{
  "d_model": 192,
  "rope_fraction": 0.25,
  "parallel_block": true,
  "lr_head": 0.00837,
  "decay_shape": "square",
  "final_lr_fraction": 0.0,
  "batch_tokens": 32768
}
MLP neurons of a small language model. Each row is named by its layer, matrix (down: output weights) and neuron, and shows model dimensions 64-159. Each number is 200 + 40 x the weight over its row's rms, rounded and kept within 0 to 999.
A block is one neuron, or neurons of one layer that tend to fire together. Before each block is what it responds to, as a language model described it from the Wikipedia text at the highest values.

Description: Function words and suffixes just before a verb phrase follows, such as not/n't after modals (could not, shouldn't), and to after had, required, expected.
L5.down37,208,173,243,182,274,175,175,201,253,167,234,242,202,176,243,242,193,244,139,203,272,200,221,149,199,184,196,187,155,194,205,162,273,236,140,170,255,236,233,238,197,149,241,175,226,198,188,176,172,237,194,229,237,200,175,145,206,265,201,150,202,184,286,287,220,204,179,185,247,181,222,185,151,165,203,212,193,161,215,132,252,308,243,179,221,193,222,137,197,208,187,170,221,185,170,177
L5.down506,237,180,217,126,142,255,228,143,223,177,208,172,203,178,211,264,193,168,221,199,131,201,194,256,190,179,262,185,179,306,188,191,195,178,167,194,134,175,189,178,262,84,212,210,196,194,201,173,203,182,232,169,212,226,194,203,207,130,242,200,190,208,135,255,191,205,225,200,194,210,126,118,179,208,162,226,318,273,307,242,238,191,220,144,252,175,187,242,211,191,202,154,230,207,154,175

Description: Decimal-point-plus-digit tokens inside numbers in tables of results and statistics, e.g. 16.84, 13.98, 232.6; rarely mid-word pieces like ug, ig.
L4.down98,148,221,167,275,235,175,246,205,147,169,202,235,187,179,135,254,251,183,213,218,220,201,263,165,219,246,289,196,247,218,231,179,190,172,263,175,197,164,173,229,141,202,251,199,171,218,177,204,186,156,183,239,129,105,214,140,159,167,144,146,209,229,183,216,185,230,249,168,205,241,232,158,195,225,256,177,181,178,251,193,188,218,217,129,222,158,186,202,217,193,187,178,221,229,238,254
L4.down176,176,189,142,267,244,198,211,191,170,194,203,223,194,175,204,230,160,140,212,223,217,143,208,163,244,220,285,249,232,237,230,201,170,233,252,190,226,172,163,186,164,195,182,221,178,246,207,193,199,148,220,188,141,127,207,172,134,198,143,143,252,226,221,234,165,229,200,165,194,240,219,190,167,190,225,133,195,173,239,198,167,229,216,115,217,187,172,240,184,223,152,190,192,236,238,250
L4.down180,158,182,175,242,234,222,276,245,150,188,231,263,174,222,166,267,232,203,249,223,222,181,195,183,258,221,254,216,218,253,232,201,170,204,267,190,221,184,163,170,132,183,203,210,166,209,192,241,207,154,178,228,136,104,199,210,222,154,154,162,190,214,175,199,229,213,229,202,183,228,228,148,162,179,253,159,206,148,245,205,183,214,224,104,192,153,190,199,204,197,156,178,202,216,216,267
L4.down252,178,216,151,210,204,251,268,223,166,218,195,245,168,212,141,253,205,155,231,215,201,246,209,193,282,247,311,259,207,220,205,204,136,210,235,217,201,182,158,170,142,202,173,226,202,242,223,204,161,175,198,241,148,124,240,145,172,203,119,198,235,240,144,202,220,218,220,159,163,245,223,161,179,235,235,190,182,115,230,203,174,230,229,163,231,186,141,184,210,156,184,178,192,246,180,194
L4.down428,202,186,137,252,214,231,225,220,169,221,224,241,205,186,164,216,209,149,218,229,212,197,185,164,243,227,295,200,241,229,206,234,202,210,248,196,218,150,150,194,166,215,145,208,200,225,230,234,173,162,253,250,149,139,224,133,197,174,146,169,227,223,173,209,171,223,211,208,177,225,243,189,169,204,249,162,174,160,245,180,154,210,246,121,240,176,135,178,255,185,133,177,164,251,235,200
L4.down465,194,172,142,207,262,233,215,181,184,234,203,273,185,226,196,224,241,176,216,233,239,221,199,193,229,242,262,226,274,202,277,189,123,183,252,135,215,188,186,188,221,174,149,224,150,232,203,166,133,201,193,208,192,159,181,138,193,185,185,198,237,207,209,170,180,197,221,222,130,219,262,178,190,205,240,138,147,133,206,194,182,237,210,123,253,173,171,182,229,216,160,197,183,178,214,232
L4.down513,174,195,131,250,220,204,249,232,183,209,211,223,200,203,164,275,219,217,221,215,199,211,203,210,262,266,266,210,223,247,208,190,172,225,217,163,194,147,164,198,183,168,182,217,173,226,189,218,132,205,189,208,149,104,210,147,190,190,125,195,219,226,168,202,171,212,231,225,191,232,258,169,191,237,210,135,195,143,228,166,202,218,217,141,196,192,164,173,188,164,143,182,183,203,221,184
L4.down598,167,191,158,235,224,175,225,254,193,190,233,202,184,198,154,249,225,197,186,228,197,226,221,189,236,235,277,214,232,227,208,204,186,224,233,150,226,144,166,209,177,160,171,190,156,213,211,257,160,249,184,232,170,123,254,157,190,206,159,135,200,157,173,215,185,221,224,191,178,227,247,192,183,272,213,154,182,145,203,179,167,206,226,114,151,168,157,155,224,199,190,208,205,205,245,197

Description: First word of a table column header or list-field label in sports, chart and infobox data, such as Apps, Chart, Born:, Country:, Total; weaker on mid-word fragments in ordinary prose.
L2.down50,197,182,211,227,155,177,205,222,167,225,203,223,204,215,223,132,167,220,317,169,249,175,165,273,177,151,274,158,182,198,163,210,175,175,138,175,237,215,245,148,308,213,178,222,230,149,169,207,166,214,282,147,232,260,229,217,171,176,173,257,191,207,165,197,220,132,169,199,229,202,191,224,228,135,178,203,271,254,142,202,173,178,115,253,184,176,220,231,234,255,155,213,238,242,196,224
L2.down303,151,227,231,254,260,195,199,222,189,208,216,140,227,238,217,208,224,214,221,142,239,173,174,268,170,115,133,143,172,215,166,246,232,216,143,285,262,198,231,158,257,192,224,201,235,141,241,220,185,202,189,122,286,286,226,203,135,214,239,176,217,164,150,236,208,172,151,150,225,217,174,188,197,188,170,175,230,234,274,224,205,197,154,229,190,216,219,211,163,205,172,203,223,236,148,177
L2.down599,265,269,223,253,227,180,247,238,236,206,191,114,229,233,203,206,241,248,292,166,279,174,229,243,258,208,170,186,192,211,181,197,194,221,186,202,202,180,198,144,193,184,231,221,198,242,222,217,191,214,251,151,301,241,263,302,130,133,221,201,220,224,200,203,148,203,180,199,260,179,173,304,164,206,221,195,248,269,231,222,181,175,200,187,197,232,244,209,117,194,238,185,172,236,205,209
L2.down674,192,219,212,284,220,160,153,222,206,192,215,246,203,243,183,184,191,280,165,104,202,201,200,244,153,167,199,159,180,249,197,241,228,233,88,233,232,149,246,137,203,254,171,227,231,201,213,230,196,232,229,123,270,236,234,228,187,174,181,258,290,163,182,229,248,260,226,182,281,173,184,229,122,202,145,169,221,234,196,168,195,225,187,152,154,222,241,228,221,238,221,196,221,213,211,183

Description: The word between introducing a year range or pair (between 2014 and 2016, between Bermuda and…), plus decimals, % signs and number words in tables and counts.
L2.down21,216,232,127,154,196,218,255,194,186,257,206,179,176,174,202,234,260,196,160,262,249,147,189,158,235,213,229,270,192,213,209,193,163,149,290,230,189,198,183,199,198,169,197,199,167,212,150,202,239,126,217,272,193,238,102,213,201,183,205,156,116,224,187,195,155,127,229,197,149,157,203,121,292,166,282,256,176,142,177,244,150,201,247,216,224,206,164,157,189,161,220,237,156,246,254,245
L2.down42,316,249,184,147,240,211,187,173,216,232,155,198,142,180,137,180,179,152,141,261,271,143,267,216,193,199,233,193,198,190,180,201,196,198,248,219,175,200,159,214,182,203,220,219,205,238,179,141,249,194,171,268,180,79,210,256,158,185,209,189,123,215,213,213,152,165,232,199,194,259,244,206,229,231,180,272,196,187,182,215,193,211,235,115,170,178,170,201,198,184,233,299,216,283,168,142
L2.down372,263,284,204,186,220,195,206,227,169,168,282,181,154,171,177,231,316,196,118,220,198,234,188,217,169,262,199,193,234,183,247,188,237,176,224,209,154,164,176,210,151,255,181,202,156,226,204,182,228,149,186,204,197,242,145,269,174,221,219,212,159,203,228,171,120,230,229,204,191,247,212,178,260,246,216,270,180,196,196,240,175,176,264,205,207,185,141,223,192,204,200,235,252,250,215,231
L2.down506,244,322,220,184,229,236,198,236,220,166,213,231,155,182,201,243,219,151,125,228,203,257,237,197,194,211,175,163,242,177,159,195,274,206,229,182,207,166,138,189,197,205,211,127,172,230,181,147,208,218,175,181,200,214,203,264,184,214,307,197,175,190,257,216,131,202,220,200,218,218,197,247,192,205,165,244,153,265,203,173,172,244,243,142,198,203,164,200,193,217,190,271,213,261,166,142

Description: Two groups: negation or "to" right after a modal or auxiliary (couldn't, did not, able to), and closing == or === of section headings.
L4.down66,225,242,143,158,203,182,161,188,170,171,185,232,212,189,205,215,240,143,211,136,223,149,233,267,167,228,154,176,150,194,194,205,230,212,146,203,209,236,187,232,273,272,135,139,182,191,183,184,236,182,169,223,219,184,255,249,191,200,232,219,192,156,267,231,77,175,194,212,207,130,138,199,227,158,211,168,148,193,165,173,176,230,175,203,240,236,232,192,209,294,173,207,176,123,200,240
L4.down67,241,182,134,249,228,255,180,232,168,224,172,213,191,215,214,209,176,176,168,204,206,194,211,192,202,136,223,239,224,232,169,170,152,243,162,269,220,269,234,215,182,174,224,162,183,211,250,253,133,207,168,179,172,189,200,193,226,234,152,138,155,123,160,170,157,122,233,106,227,236,182,249,270,178,226,212,142,198,254,184,181,200,137,207,192,230,177,174,212,262,164,289,206,188,200,256
L4.down104,248,252,287,198,153,285,168,141,174,188,182,205,264,197,175,266,230,202,150,238,280,141,244,200,192,182,140,214,236,176,164,223,204,124,117,230,214,206,200,182,203,188,210,162,240,156,209,257,243,220,208,124,195,309,246,197,251,198,211,169,135,180,144,140,176,283,211,236,207,217,170,195,196,232,239,235,214,178,183,210,250,159,167,196,227,189,201,210,188,98,195,229,190,143,203,200
L4.down146,283,246,224,142,146,233,205,164,184,148,214,186,182,216,208,301,206,165,217,159,206,131,198,231,128,202,169,200,142,169,210,176,188,186,123,245,244,231,204,173,245,239,198,146,171,228,224,186,252,221,160,205,156,138,188,225,209,258,219,252,216,133,226,195,160,241,194,209,222,176,147,172,151,158,234,200,228,197,147,189,222,257,182,212,183,250,182,235,199,178,176,235,201,176,184,179
L4.down149,232,200,285,276,226,147,219,256,187,237,238,238,173,183,289,207,155,186,207,252,150,253,192,204,192,171,186,214,157,232,220,166,199,145,182,181,225,243,206,197,224,222,143,179,220,186,182,170,185,225,202,235,227,207,232,154,127,202,261,195,236,253,166,197,168,199,193,192,316,208,197,181,165,215,203,239,164,247,97,222,173,134,103,186,179,205,201,128,229,243,221,212,270,191,226,238
L4.down215,259,266,195,257,252,142,158,209,119,165,141,244,178,236,216,266,216,155,157,173,228,160,228,117,196,207,209,208,138,163,219,231,200,243,214,191,226,269,197,207,274,191,147,190,207,159,263,218,211,227,233,218,296,52,204,192,288,257,176,188,174,264,183,199,174,284,238,163,145,235,184,140,186,203,233,254,169,191,186,209,182,206,186,135,190,161,225,232,196,184,178,134,211,168,176,183
L4.down436,231,143,204,247,217,152,229,246,166,160,148,191,161,231,192,199,215,167,119,180,202,221,117,236,186,179,218,220,167,205,182,173,152,215,213,265,220,214,167,260,219,197,231,220,190,220,212,179,220,267,129,267,217,165,164,176,244,212,221,139,168,316,237,274,205,200,162,195,248,195,221,215,244,156,184,195,215,180,172,281,238,180,178,161,209,160,194,89,263,160,196,185,262,139,192,197
L4.down648,211,265,206,250,197,213,145,186,153,161,145,235,169,263,196,303,154,261,188,247,182,187,179,231,216,230,232,176,188,194,188,281,254,214,178,278,249,196,227,248,264,194,160,162,155,252,184,145,192,249,236,197,201,157,206,241,205,221,188,230,177,178,116,131,160,235,225,245,183,188,151,202,160,162,222,190,164,230,212,192,202,210,134,158,228,164,82,242,141,190,162,231,234,160,213,228

Description: Closing == or === markers of Wikipedia section headings, often fused with a final s (Seeds==, Colours==), plus odd word pieces like vis, nam.
L2.down71,189,253,72,251,256,211,201,170,148,193,220,190,201,180,178,250,159,175,173,188,219,198,239,160,277,220,219,218,216,199,225,244,146,238,193,102,211,125,160,195,124,253,162,165,226,215,208,229,162,248,164,193,188,173,176,148,157,174,292,131,236,191,220,176,184,201,187,162,222,254,162,205,281,215,237,162,185,215,171,175,176,250,230,78,211,238,168,153,293,240,240,176,154,198,195,245
L2.down261,257,271,254,224,216,170,183,181,202,167,179,113,223,243,204,275,204,237,260,98,221,241,164,225,219,176,104,196,187,223,167,222,200,287,165,158,207,255,200,195,115,197,230,210,222,182,254,168,168,201,189,171,241,157,168,224,130,195,192,154,309,197,193,174,205,240,205,168,164,256,201,242,187,174,170,143,226,273,154,276,230,225,165,183,200,210,291,239,161,172,218,161,176,156,173,185
L2.down332,214,108,245,233,230,145,167,125,159,194,223,185,213,228,295,245,223,215,315,192,203,226,166,219,161,164,163,134,180,212,223,186,234,228,166,138,229,272,231,205,131,203,235,211,168,214,230,197,172,242,201,151,171,233,182,176,235,232,150,175,327,175,128,178,222,130,171,167,212,202,180,229,253,214,236,133,203,186,234,189,202,175,177,234,188,179,273,197,215,150,173,175,200,125,170,292
L2.down671,199,215,225,206,171,94,205,114,181,217,200,204,206,257,208,249,221,212,281,118,200,232,180,237,207,161,157,176,154,205,185,249,162,266,148,140,223,208,196,198,231,215,248,212,250,186,224,202,186,208,193,200,203,228,242,161,186,263,173,151,317,154,155,162,284,173,147,164,188,236,181,145,195,211,201,127,228,247,160,194,205,269,162,215,238,179,287,240,203,191,201,160,201,114,179,227

Description: Fires on the second or later piece of a split word (sy-mb-ol, incre-ased, stat-istics) and on unit tokens after numbers (km, ft, cm, %).
L5.down523,274,214,144,214,193,271,195,216,166,190,211,207,200,205,204,174,168,243,197,212,237,155,209,293,189,289,138,213,170,162,228,216,220,221,198,227,227,210,243,161,192,244,159,199,214,254,195,259,209,235,237,279,162,136,280,200,245,243,281,187,202,162,164,209,139,165,182,207,178,217,162,179,183,210,183,227,174,212,205,200,168,221,255,180,232,165,143,250,229,93,173,119,211,235,214,199
L5.down687,207,250,193,217,126,166,193,250,290,178,218,179,107,171,182,140,269,261,227,238,181,190,174,180,204,183,180,162,165,170,219,207,100,205,192,285,157,227,193,195,245,96,181,179,202,141,212,242,222,145,132,171,213,226,274,198,187,198,162,186,248,243,206,198,218,193,220,268,193,214,174,207,260,184,188,211,78,251,181,147,255,186,177,244,244,177,234,161,154,156,152,272,216,212,231,184

Description: Column-header words in wiki tables, above all Candidate after Party in election results, also Party and Score; weaker on mid-word fragments like te (volunteering, teaching).
L2.down150,276,95,114,158,153,149,169,252,233,146,163,216,212,213,220,193,256,219,271,138,192,191,160,209,268,173,200,136,183,215,231,185,226,190,184,211,179,219,246,155,182,196,283,118,233,153,131,180,193,167,251,180,262,240,172,244,244,184,221,205,206,254,178,237,169,117,217,165,194,229,181,156,193,129,147,230,166,237,226,196,176,178,184,259,225,258,163,209,240,215,215,280,145,214,197,247
L2.down160,250,156,146,148,208,154,224,150,172,159,141,250,199,193,198,237,224,251,317,203,225,229,185,223,278,166,261,147,134,188,238,208,186,170,196,91,173,226,188,232,183,209,286,181,215,218,150,196,234,171,249,164,184,256,186,152,223,196,151,212,234,251,228,241,227,133,194,205,182,208,167,142,160,160,178,189,199,227,169,183,148,241,132,217,235,203,188,220,214,230,193,232,176,210,178,272
L2.down210,248,182,164,193,187,181,201,190,183,179,220,247,210,211,178,146,151,187,304,202,206,164,192,229,237,194,248,165,181,162,211,214,219,239,219,121,177,236,223,145,230,209,251,146,208,185,207,163,231,198,282,185,206,275,225,161,266,149,228,158,231,229,166,215,244,53,231,207,196,235,218,146,207,137,178,248,170,251,198,165,140,147,207,234,191,250,196,198,189,208,185,265,208,238,203,249
L2.down591,173,167,230,188,216,197,178,295,220,100,125,233,212,176,220,195,193,198,245,134,166,261,180,183,210,226,242,157,176,171,219,259,194,187,149,161,219,176,200,169,230,226,228,188,258,148,197,183,117,298,218,158,209,200,184,148,239,207,143,189,283,168,228,282,205,132,250,227,210,260,159,238,181,192,153,238,156,220,260,194,181,186,106,176,261,310,221,193,214,167,181,187,166,165,139,184

Description: First cell of a Wikipedia table row right after the leading pipe, often a year or number like 1990 or 19, or a blank; weaker on dates after In/On.
L5.down642,258,165,216,206,227,174,194,223,237,183,246,230,151,178,221,262,204,175,146,235,197,167,121,152,268,168,160,220,174,140,220,214,219,114,238,153,183,180,166,183,178,230,159,193,188,133,179,190,254,189,270,220,163,136,161,245,205,196,161,190,294,205,182,218,219,265,183,255,158,251,224,195,224,199,127,223,250,188,192,208,186,256,204,205,223,221,206,220,184,176,114,228,168,258,202,233
L5.down709,234,227,150,194,225,196,148,176,152,170,165,264,138,165,238,211,213,195,229,247,178,145,178,265,143,142,258,205,221,178,167,217,182,195,196,170,273,137,161,195,188,208,163,84,239,169,159,275,204,138,198,190,215,201,177,139,167,210,175,142,201,248,186,158,190,165,139,148,209,169,153,235,224,256,183,196,278,183,307,214,252,234,266,243,165,241,191,156,177,142,261,213,249,238,206,155

Description: Years (or their first digits) and months opening a table row, list item, or sentence, such as | 1984, In 2020, On 3 November.
L4.down161,263,196,136,168,192,190,163,224,232,211,161,203,182,79,265,198,256,214,209,220,268,250,163,137,271,258,281,186,184,205,228,206,234,140,160,197,177,151,216,260,222,158,150,217,168,205,162,164,164,131,185,199,238,193,179,218,163,186,196,198,161,211,208,222,126,159,159,235,192,202,147,178,169,222,234,78,123,124,279,177,174,218,226,267,191,236,215,200,262,185,174,239,211,216,209,194
L4.down230,218,200,150,270,220,243,246,180,284,232,204,211,219,142,243,232,226,195,232,212,161,198,154,189,215,226,301,157,216,176,167,237,223,203,182,179,168,244,213,230,179,170,233,165,139,233,168,219,213,177,139,162,157,224,224,150,199,224,214,143,171,266,243,174,175,207,176,227,211,266,162,178,212,196,154,156,177,219,198,186,208,183,237,206,119,196,244,175,188,98,198,268,176,196,227,196
L4.down271,243,149,142,202,156,179,294,130,192,229,264,251,227,185,204,246,165,80,201,234,198,262,129,214,239,191,267,169,169,223,235,153,220,206,223,243,174,247,175,141,182,166,203,280,183,212,163,269,170,182,235,227,141,205,215,244,145,146,194,253,171,192,243,199,180,237,173,163,218,199,210,146,175,242,139,146,254,188,164,205,153,236,206,227,207,155,288,241,235,194,229,147,221,213,172,221
L4.down338,220,244,161,189,168,171,187,226,244,186,224,227,188,217,243,216,283,230,213,263,224,250,146,165,241,169,235,181,108,121,225,192,299,238,145,175,218,248,177,122,108,210,164,159,134,196,223,161,249,243,216,222,171,169,170,104,157,238,172,220,215,186,189,245,212,163,199,148,167,190,164,174,180,204,217,179,113,245,197,209,289,197,194,179,206,185,259,199,173,203,100,185,200,158,223,202
L4.down367,235,143,187,145,242,183,232,210,184,207,151,260,197,199,242,211,193,201,203,178,157,261,119,148,375,154,206,204,204,228,186,221,187,148,170,176,183,138,181,159,233,206,177,259,176,175,157,180,210,211,184,206,200,201,117,153,197,188,211,137,237,225,110,205,190,199,162,106,264,202,209,168,153,151,161,229,170,159,248,184,285,233,211,180,218,188,201,152,226,160,246,213,212,207,128,208
L4.down402,265,167,167,168,228,236,180,222,203,195,154,202,197,240,240,174,180,228,250,207,265,195,177,179,236,209,263,196,220,199,253,218,153,212,204,215,249,209,193,184,211,214,167,237,141,179,249,180,262,177,173,204,213,139,160,199,225,187,158,142,210,251,168,182,213,126,183,228,145,215,145,193,91,147,211,150,211,229,191,211,202,231,209,144,250,218,228,222,265,180,206,214,169,214,169,161
L4.down435,151,185,220,182,242,221,163,217,251,217,209,295,186,169,179,193,188,155,207,223,281,254,220,154,181,201,220,250,184,156,216,151,232,184,244,212,153,188,178,181,153,219,179,151,224,203,179,163,191,265,254,162,176,192,240,130,233,199,227,155,194,217,191,243,198,149,199,206,160,204,237,229,220,198,194,240,244,204,258,256,195,194,245,182,169,199,242,186,219,114,175,188,238,241,206,209
L4.down460,196,194,236,66,153,198,310,244,202,179,139,176,119,243,238,173,216,185,244,166,135,219,179,256,260,167,219,255,186,171,185,238,269,253,269,187,201,168,175,191,218,194,216,220,236,146,145,192,200,169,131,217,175,301,220,162,234,163,243,145,180,170,197,159,244,197,127,209,163,203,201,216,141,114,222,198,157,212,236,229,158,212,225,198,225,173,139,253,189,252,212,257,193,187,170,252

Description: Later pieces of numbers, such as decimal parts, digits or score halves, in the last cells of Wikipedia table rows, e.g. 0.83, 1.91, 31–29, plus the closing pipe or line break, and end-of-list items.
L5.down428,252,256,186,169,208,246,195,221,211,267,174,170,166,266,144,186,156,200,245,217,222,164,179,178,219,245,200,287,209,151,171,213,177,155,230,196,170,246,277,212,264,250,190,200,196,146,187,199,270,218,150,197,242,235,229,229,223,271,122,225,201,171,195,194,201,218,244,152,176,301,119,217,164,133,261,244,113,201,194,199,166,191,186,173,143,168,165,190,127,175,144,258,199,178,174,233
L5.down617,204,192,226,247,117,204,214,283,195,245,208,210,222,188,167,258,133,233,260,151,224,164,219,194,248,232,207,215,178,156,222,323,147,140,200,219,212,193,275,194,198,225,172,173,178,219,230,201,148,209,215,206,174,227,187,229,233,232,240,208,182,246,132,223,224,159,271,158,224,207,136,227,177,233,164,221,184,224,179,191,184,210,177,218,268,175,157,175,180,200,153,126,191,193,175,191